config.toml
d_mlp = 640
activation = "gelu"
norm = "layernorm"
tie_embeddings = false
init = "normal"
init_std_o = 0.013
schedule = "wsd"
doc_mask = true
train_tokens = 87010000
MLP neurons of a small language model. Each row is named by its layer, matrix (up: input weights) and neuron, and shows model dimensions 0-159. Each number is 128 + 24 x the weight over its row's rms, rounded and kept within 0 to 255. Numbers have three digits each.
After each neuron's rows, "fires on" lists the tokens most often at its 100 highest values on Wikipedia text that the model never trained on. A number after a token or word is its count.

L4.up276:120140118129119180140114169108115130146144105104106112124160157089134186118135112125129122133150169173146124126127095099089118133118136144128150130108139119075174157150145138141159135149120106103131116066076177134121131122122141103136167144134150138141112111096121137115120180172126096141111142105135116111062113109155153108117162142086108127124132149124142161144135128142168172120118065136125095110121101146145121058136149125106128139136098136128134087133139126129107095163099126
fires on: "–" 65, "7" 9, "4" 6, "2" 4

L2.up489:125115087066158157138111114127067139150156141095120147133101173133097153103190139142115135140113160141129138111142124103104136143167103129120138136180081134131141108157164099146150158099118111141107128124079129143145149139098183165120132136092118106112125113094094148121147140076141139138126138163132155141112122172120118169156134104124114137122116139128155137117112144135142125077125108127107062122139075119134115102104180108123136117134132115100136119172149127132138114134161172
fires on: "-" 50, "e" 15, "ke" 10, " (" 5, "h" 4

L2.up290:110149126092174135109135135123137134148112130106151131109130143144135097136143116112131084135141138087108033137133131137090133126140125092135110098135142133139159124118142105173131111119138091117089128146134127165136125146191112133143145104128137119133136099129139130143137151095129150159111138144131093108138142163128118110108119154060119113111082116125132127153168102096103097172057156113169144098128139105129127144144146129086101134119144120089143055089112141138124132173110114
fires on: "1" 26, " of" 20, "2" 10, "ed" 4

L4.up131:135138086110137159135127148149107122116132132108107096140128117140140115096148127114113138122055080133167164116115171120123103149130086134121181161087102132119135135142118138120137159114157129136134116099123185141194114129155079138125133128109053112105128161204111139112101164147175123110136128119112092128131150121147130124125129116122117108112154144105101097155133108148103126153147137145090091154106083105134118129140119093105138093182122144146132144115148106091126129132129140
fires on: " and" 45, "," 14, ";" 12, " |" 10

L7.up376:125132115135122128104135153117101180122104122104169104162124109129123121097101127137122096144094114113078104123107164154115127159150128154145104119140138130138114112128142133139130066148126170165163168144121113131119169107109115164110090148090132175121151123156113134140123140091135121125148094094107124141160138163117155096136101083092074104123119177093081124127146116127103129153109034127168132152082129112115107148115122167136092136132111155116136130140135132144148136136142124
fires on: " " 39, "0" 15, " /" 13, ")" 9

L2.up69:173108124107173098133096136133169149138138150133132134123079150121104141106135132124115102140120111129130134152125122138118109125106142094142121147131143128132119109114130102160103127086114110138155103085099141148139140172123116149137158136136087117119153099118131153125135124156101104142122173143145129146069091148150090127069112128099157171157123156136089135151120157162142151087155080127137135129158114144112143063126103122107153111106178194135135138143146113101189135119092163
fires on: " January" 13, " October" 13, " February" 11, "," 8, " August" 8, " September" 7

L4.up586:161102143164129127135118119118130107117165176118133131131233108124135107124104131084128164148166157111118076109139119109094121129094134126134143132125134164166121103144131131100118162145134128170140137112075124137127130162099128113112132152118125133138109094086168116139096125135156147098153105132150131140126163150157172122155146138144120121115126135138141177093153130124125164090182106117131105115107128117137107130177111100108113146162102110069182134147117140098121124126123100
fires on: " for" 28, "f" 9, "ur" 9, "t" 8, "y" 7, "for" 4

L4.up307:146165135136105142107113143102115081164088156115127097146107123146096097097058150101159125125105085098138108129168147109158138103158176092098170148154135122153134124125131139136117111101132128119178121154130120097125125131120125144158120147113122098148109119090134101161152105111148115119134106085149144113098119130147153133109105115166080131156144169115111129156093125099097119125135160127094144125125111151102134153121109122161117103136117106116163066148134122159137132058084143
fires on: "ent" 12, "th" 11, "t" 9, "er" 9, "n" 8, "ist" 7

L4.up339:137120134120111075149166136111164155124090118130111149164193126139116116169116147142107179122117119092131037132125110157099149103152157128115139098105132094158114122131141144134131139116113075159118104143126145149106098124180136135122101114122121132140181144136144152105153150157124160136134142137106119100139173125167181085144159143095122158111122119139088092115136115086100122109104151119135145086124141157123093129124109128116154153126105129095131153154124115110142113102099109
fires on: "." 54, "2" 20, "p" 5, "1" 4

L2.up35:093098152084171088101095102124134155153132106120119121163103106137124092098120100154150098123149150078140111196097068138120109122090097149120126149158150103105137124146123109124117112122154135082115123168144146152193121111134135127151113083100125107115120138148163121134168110127091189140116119123115152120138150141114111170136184133122149151177131130157137126135131145106107117114112176105166120095148115116095147105141109132119126127125161134128119126142077109121135107118141118
fires on: "2" 44, "1" 15, " " 9, " under" 6, " on" 4, "Po" 4

L2.up637:138128094118146150093149143085134106125150132127123135149101126114091178147136128164091160108136153153112159121138128121119177107095134162168161087187098122113174143123111108091131134125126170133084082183123153127128117148176147155109120112130091120120120136163119076167142112101127145119091147122126153126129101158113131154140122125066109130119129146093118115149120104101144124169150110134146131133101125128113092129146126190136145114130079132114156132174120137159155103121122127
fires on: " as" 31, "0" 15, "8" 12, "\"," 8, "," 7, " or" 4

L2.up454:148130109148150168148114097160139147143125126074144109181134152113131140131158158134101142133121145135126124141186130134184076180111104137097131146151097110164120124126112106124090142107182127133172123127118101054103114144124104078140143103152156122109163141102139123128124073124120140121129103173128128112138123114131161197108110150126134102147171123113100098117091155121129148150144144140112124138162112135118139115137105091104102147121155158132114147140115156111155152131134096
fires on: "1" 22, "2" 11, "f" 7, "tin" 6, "la" 5

L4.up281:154114146134106096106187137078134104076145104115121108101126093149132120117103097072118112162125120128150123126054102163123145138120136175119131136110144168114131177168162122122149146139107146152130142167130124113134142158123108124161153127099145144139139129091094086144111123126134142115131107140148131145139160109189119137123142129070120133174113148135099135129133113112136188162119078109097150109118132109110143148163114148158097109121101137100133150132090132085113149111145120
fires on: "\"" 21, ")" 18, "d" 12, " on" 8, "\n" 7

L4.up157:159131178139132126137211160118157104129101128142119111114145112118119142141081093119108150138147080099132094161132157101124151106140152124102110149098118122130105143063139132078141137121067103104129127138156134123129113129186093093137088115112103147158103097100143116136109111097122167126142073153169139138128125132112123118101130114119166150116120135143106180148142071134099126119124116101104133106137127102111142149158144149132132125138109136101091103107117117105110121089127093
fires on: ")" 35, "s" 17, "\"" 7, "ric" 6, " of" 4, " gave" 4

L2.up239:060150127122142122121104117144136160122131128133098130118125148131113157139134121145103112096115120124160104136108093186125090120093138095140158176147147164105120111171108046149125124093114175138160126146163114112103107131126135118140167119140094141132158112147149148122154153133136124150143145127135158126129118142134133104144154118081174150138112143133119142097091123123142115113200081129122129094117139149141131056119139137146119101130169119129121161143132137077158128172156135
fires on: "," 84, " October" 5

L4.up62:118121122085137147117142163141131102117145122123107149121126144132147120133111128130077164149121100088162137076164134152127102156127161092152101091125105146142134157155149126140124116147112159074098138102101130150105124114160141129094119126185103119118174112134143141103151181161132124148135082132122154123083088144069129119125062146079099163149141129136132123074129133165137115133104132118109109124099140149155128142124177144154091096111133129131144132128144114157141161137096101
fires on: "ed" 22, "ar" 14, "ter" 7, " (" 6, "t" 5, "." 5

L2.up17:129114116077116100156064099171143130103129124095089124104122164121162158085107132146095119084109099132144133131124136104107088138136142096109109144179128139096112101176136104149104089125092122096100129154122112135159146125175114141132179124142131130146140145081127107118134131125116185148151126119128146128122080160102101106128116138152122142155118125150130147110106105163133119094139138096125104149082137152148100081104164115114166129149143136145150138127138132110162089137174152
fires on: "," 29, " April" 6, " later" 5, " May" 4, " August" 4, " January" 4

L2.up587:142127120115093135085083124111104156135092088124096135171106120150120112094120103106137109141130127177090112167131123107139099126147098150120130118131131096137141134177149102152131111161092125089125146081089136126111101142122131122110134123086149116106068167128153145120112132157151148111091146145169163098103173132141130091114159154132106098156139108149142137138115165077152118128114105120122116139122120124179073106115140139138171164138091095153149142142142099152115089156140119
fires on: "0" 29, "2" 24, "1" 14, "7" 10, "3" 7, "6" 4

L7.up572:153122131116111136116116162157169120103154136142147074089131120162160138128125131139101145125152109140085127167142133117088155111171129103133115067124101115149138098111144166154100131130106133129113125104102092116134133136106109170095064179095131114147170117136103181159138098129104132093108120129114134112134175157115105118153139108115074109117121119110103135143168116129100121107105128114130112132141106116135115125096108128132094138089060130094161127110188116132103128115146134
fires on: " " 45, " as" 18, "0" 7, "2" 6, "1" 4, " +" 4

L2.up482:124107128107149119128128113125129082117173080115122124115137113130113133169150152124117143094121166136081135168102124184161158117118119161140162121117123124098127134146112120131122147124093106103117113124125162121148126140216144103125155104104135146112134105158113096135123104079149136137116152126117143121152138086094133145133102127152128115132121122131127150149148154152105147146107093129161126119060107156108107087109120159114140114161117104137076078176108153123179127128071102
fires on: " as" 19, " called" 10, " these" 10, " la" 6, " gene" 5, " de" 4

L2.up569:119173123146155119128167108097128102116157125102163128146118128123120196130132141128164125119147087100121132137119116122155125089183109105154162117145120167135135077142106116106106102103104117109122106106163123155075134100140112159111118149120063146162184133113127109148143069145111103106146133187146179120128133144147093100113121136105111147097107124115131130127114132131106126121107129149137143142113118121135132177162107140114135169146061119123101126120147118126101137112174157
fires on: " of" 18, "1" 16, ":" 11, " –" 10, "2" 7, " " 7

L2.up189:147113168103140162145154136134145113126143129110129158144121120104119116126124174092132084129119134128150128102149103119140144102124151150117142104151149141074134110135152066153116116109110119121097123129105109155081167181138143105138124136145156145127126100163083152108116078140157105115124128109148111137129146093133130176057144147111139137103109146138132185117179164108117127109139091152084108132095115147125171126150121104131150130142068134162116065142122124146137136102106150
fires on: " " 30, " re" 25, " de" 9, " di" 7, " la" 7, " De" 5

L7.up585:072134115147118133153080104122144091151137086144113109178132140120185149130133089140126132120125141123148131174105127150170085147135162104123119170133158136127125135136110137134151111105160150114112100136122163061152125118136166110101131139117113115153092105136105121160158113182152112154134130088116113130124122142110097144097154090108138170124078132141113161138109115138125084148137098108130138130143142145122142154078140170130082144160124114126143098156102100116112119125109193
fires on: "," 43, "." 30, " and" 10, "th" 5

L4.up320:165089144144147112128106127104124165158164117134127152112157143066109115124146125117139135120143085104101124116154136121112138125125169108146192082114139144118126114125125107112188136109116110166161141125158118116104120131211162137137127143138139119133121104134109101179098163115182137123157121132132153089108131133117151161133175134104111113119108137093126132109161125126130129108111099137095136118094118146130144123090142119131132144139163147087186118099069105115112123120101080
fires on: "s" 39, "y" 12, "k" 9, "t" 7, "ch" 7, "m" 5

L7.up267:116156132121123089145148110139140082130157138097130168144135140151152153139140109125133108104071062118095066129154122127161130111115132073117133125140142146131103119097108101085108115097107139090127134126113156107140163115195124126119139146122097117137092175121110126103122124156153117146142114117114091126070160105114133113103120101123123108104142165109115091173107132119137097112169164104112124124120094116092125122143116174113135146128132153134173122155117085117175106149114150
fires on: "," 25, " and" 21, "sha" 5, ")" 4, " or" 4

L7.up257:127130177148158066120142140131139112126155123135133142109177118093060142138094120120128116082098099124140097144122099143111131104141144130100113169137161137101157123141127098139139113136175125128070143089098140143146171163102114135105137129138146128126124162153097165112084122156141138118151102152113160139131186124105147094094132086111146143146171147153114113126132117147128109134181080135131131109142167113116130116154126119163143148132096095146124097139146108093120134105101083
fires on: " a" 57, " " 36

L4.up198:085126120128141110138152157118133144139131097102143154119130145110140109110111163170134110121131145126155081117143095128104146093140105102128129124093121168099099096141146135094143207132154126114111173157114151175121125106158168157142152071109122111114136148141097154133145156105147126086133133132105131105108143132180141111138137153103125108105128124096137098145095164103117105159095151156133093087068133103121076148152123104135110154118099124138124133121098147127136136083147172
fires on: "2" 18, "it" 15, "im" 14, "1" 10, "e" 7, "k" 6

L4.up426:098139101118144117121102121106152163083136146133083156103106176114154161100133088129123131077083131138104138089133152148113127123122130157119115119181147137143125098125122079148122145127171141099155146137141112120121141133103130098142142124159052090122141113121119135116102194090150135118130126128106185116106107133147154110115095097124128126141162139126124128141130134179130142172147153122159109125142119158116105098124149163104153079160155155122107122101076137101142139122091125
fires on: "s" 19, "," 16, "9" 14, "1" 11, "A" 8, "8" 6

L2.up538:117141124138139149122156120079137137103157129092110138110133123114091128155144117168133172089123149137129136119077166130121123120148131128144150129104123102129148154117108162098142133082101102081124148139156123091133137143145125132127149151120085140150105139158126124097161111170129080113090148126156160142156146161121148133153120136113167055129143139106113137142139133152187114138119123165109136076068146132109125143122110132140137120201105104111105113114125189095129115090123110
fires on: " " 37, " as" 19, " of" 16, " called" 10, " or" 7

L7.up490:133080111162170110107159140125123109075139166148158097124156099151118122126087103088087120145141141139092103168145144167093106171134130082141159109156139124148120130133099139135123166132125097126132148153189092127163103146137140138069092095113156108138149143132113155153129105155074119150114155086116151135134135113139127127158128120129161158156125122109105116161094136144145134116082150127136138112122098113090125152147126136173160113094126123132120140161142107119108096114128085
fires on: "0" 29, "-" 15, "." 14, ":" 9, " as" 7, " +" 4

L4.up549:163130109147150153100141128136105124129128161062106116171138124141072106144167120132120133134143122104111166107166128108138148191103147123173124128142141082123096109150087124100138152078137073145132124115054175151114178134106105149131134124097126138119123126138145132139127141152139148103142114137124106132100105164123120155148115079098136150073153102145130139162135125156101142106117108141101122126091115131112145083125127122104120133088114158128099121126100108106083119141155136
fires on: " |" 20, ":" 15, "un" 13, "e" 12, "ed" 10, "-" 5

L7.up4:151076072111113107139136135108132146089067133109152126152165115114162126125130151151115147149102141095149136109150117121102118155138186098109120154109134138090124171132162154128140141113117139141122126099178137141109145114140182141095151112146187111128166114150125151089095127146097124122113116149102149140119102145138128171118128155094103213139145117162104092114089112114103125154109115117146134086128129125127166137148118137151068134119115123105114135121123108126125095133110160
fires on: "." 75, " place" 11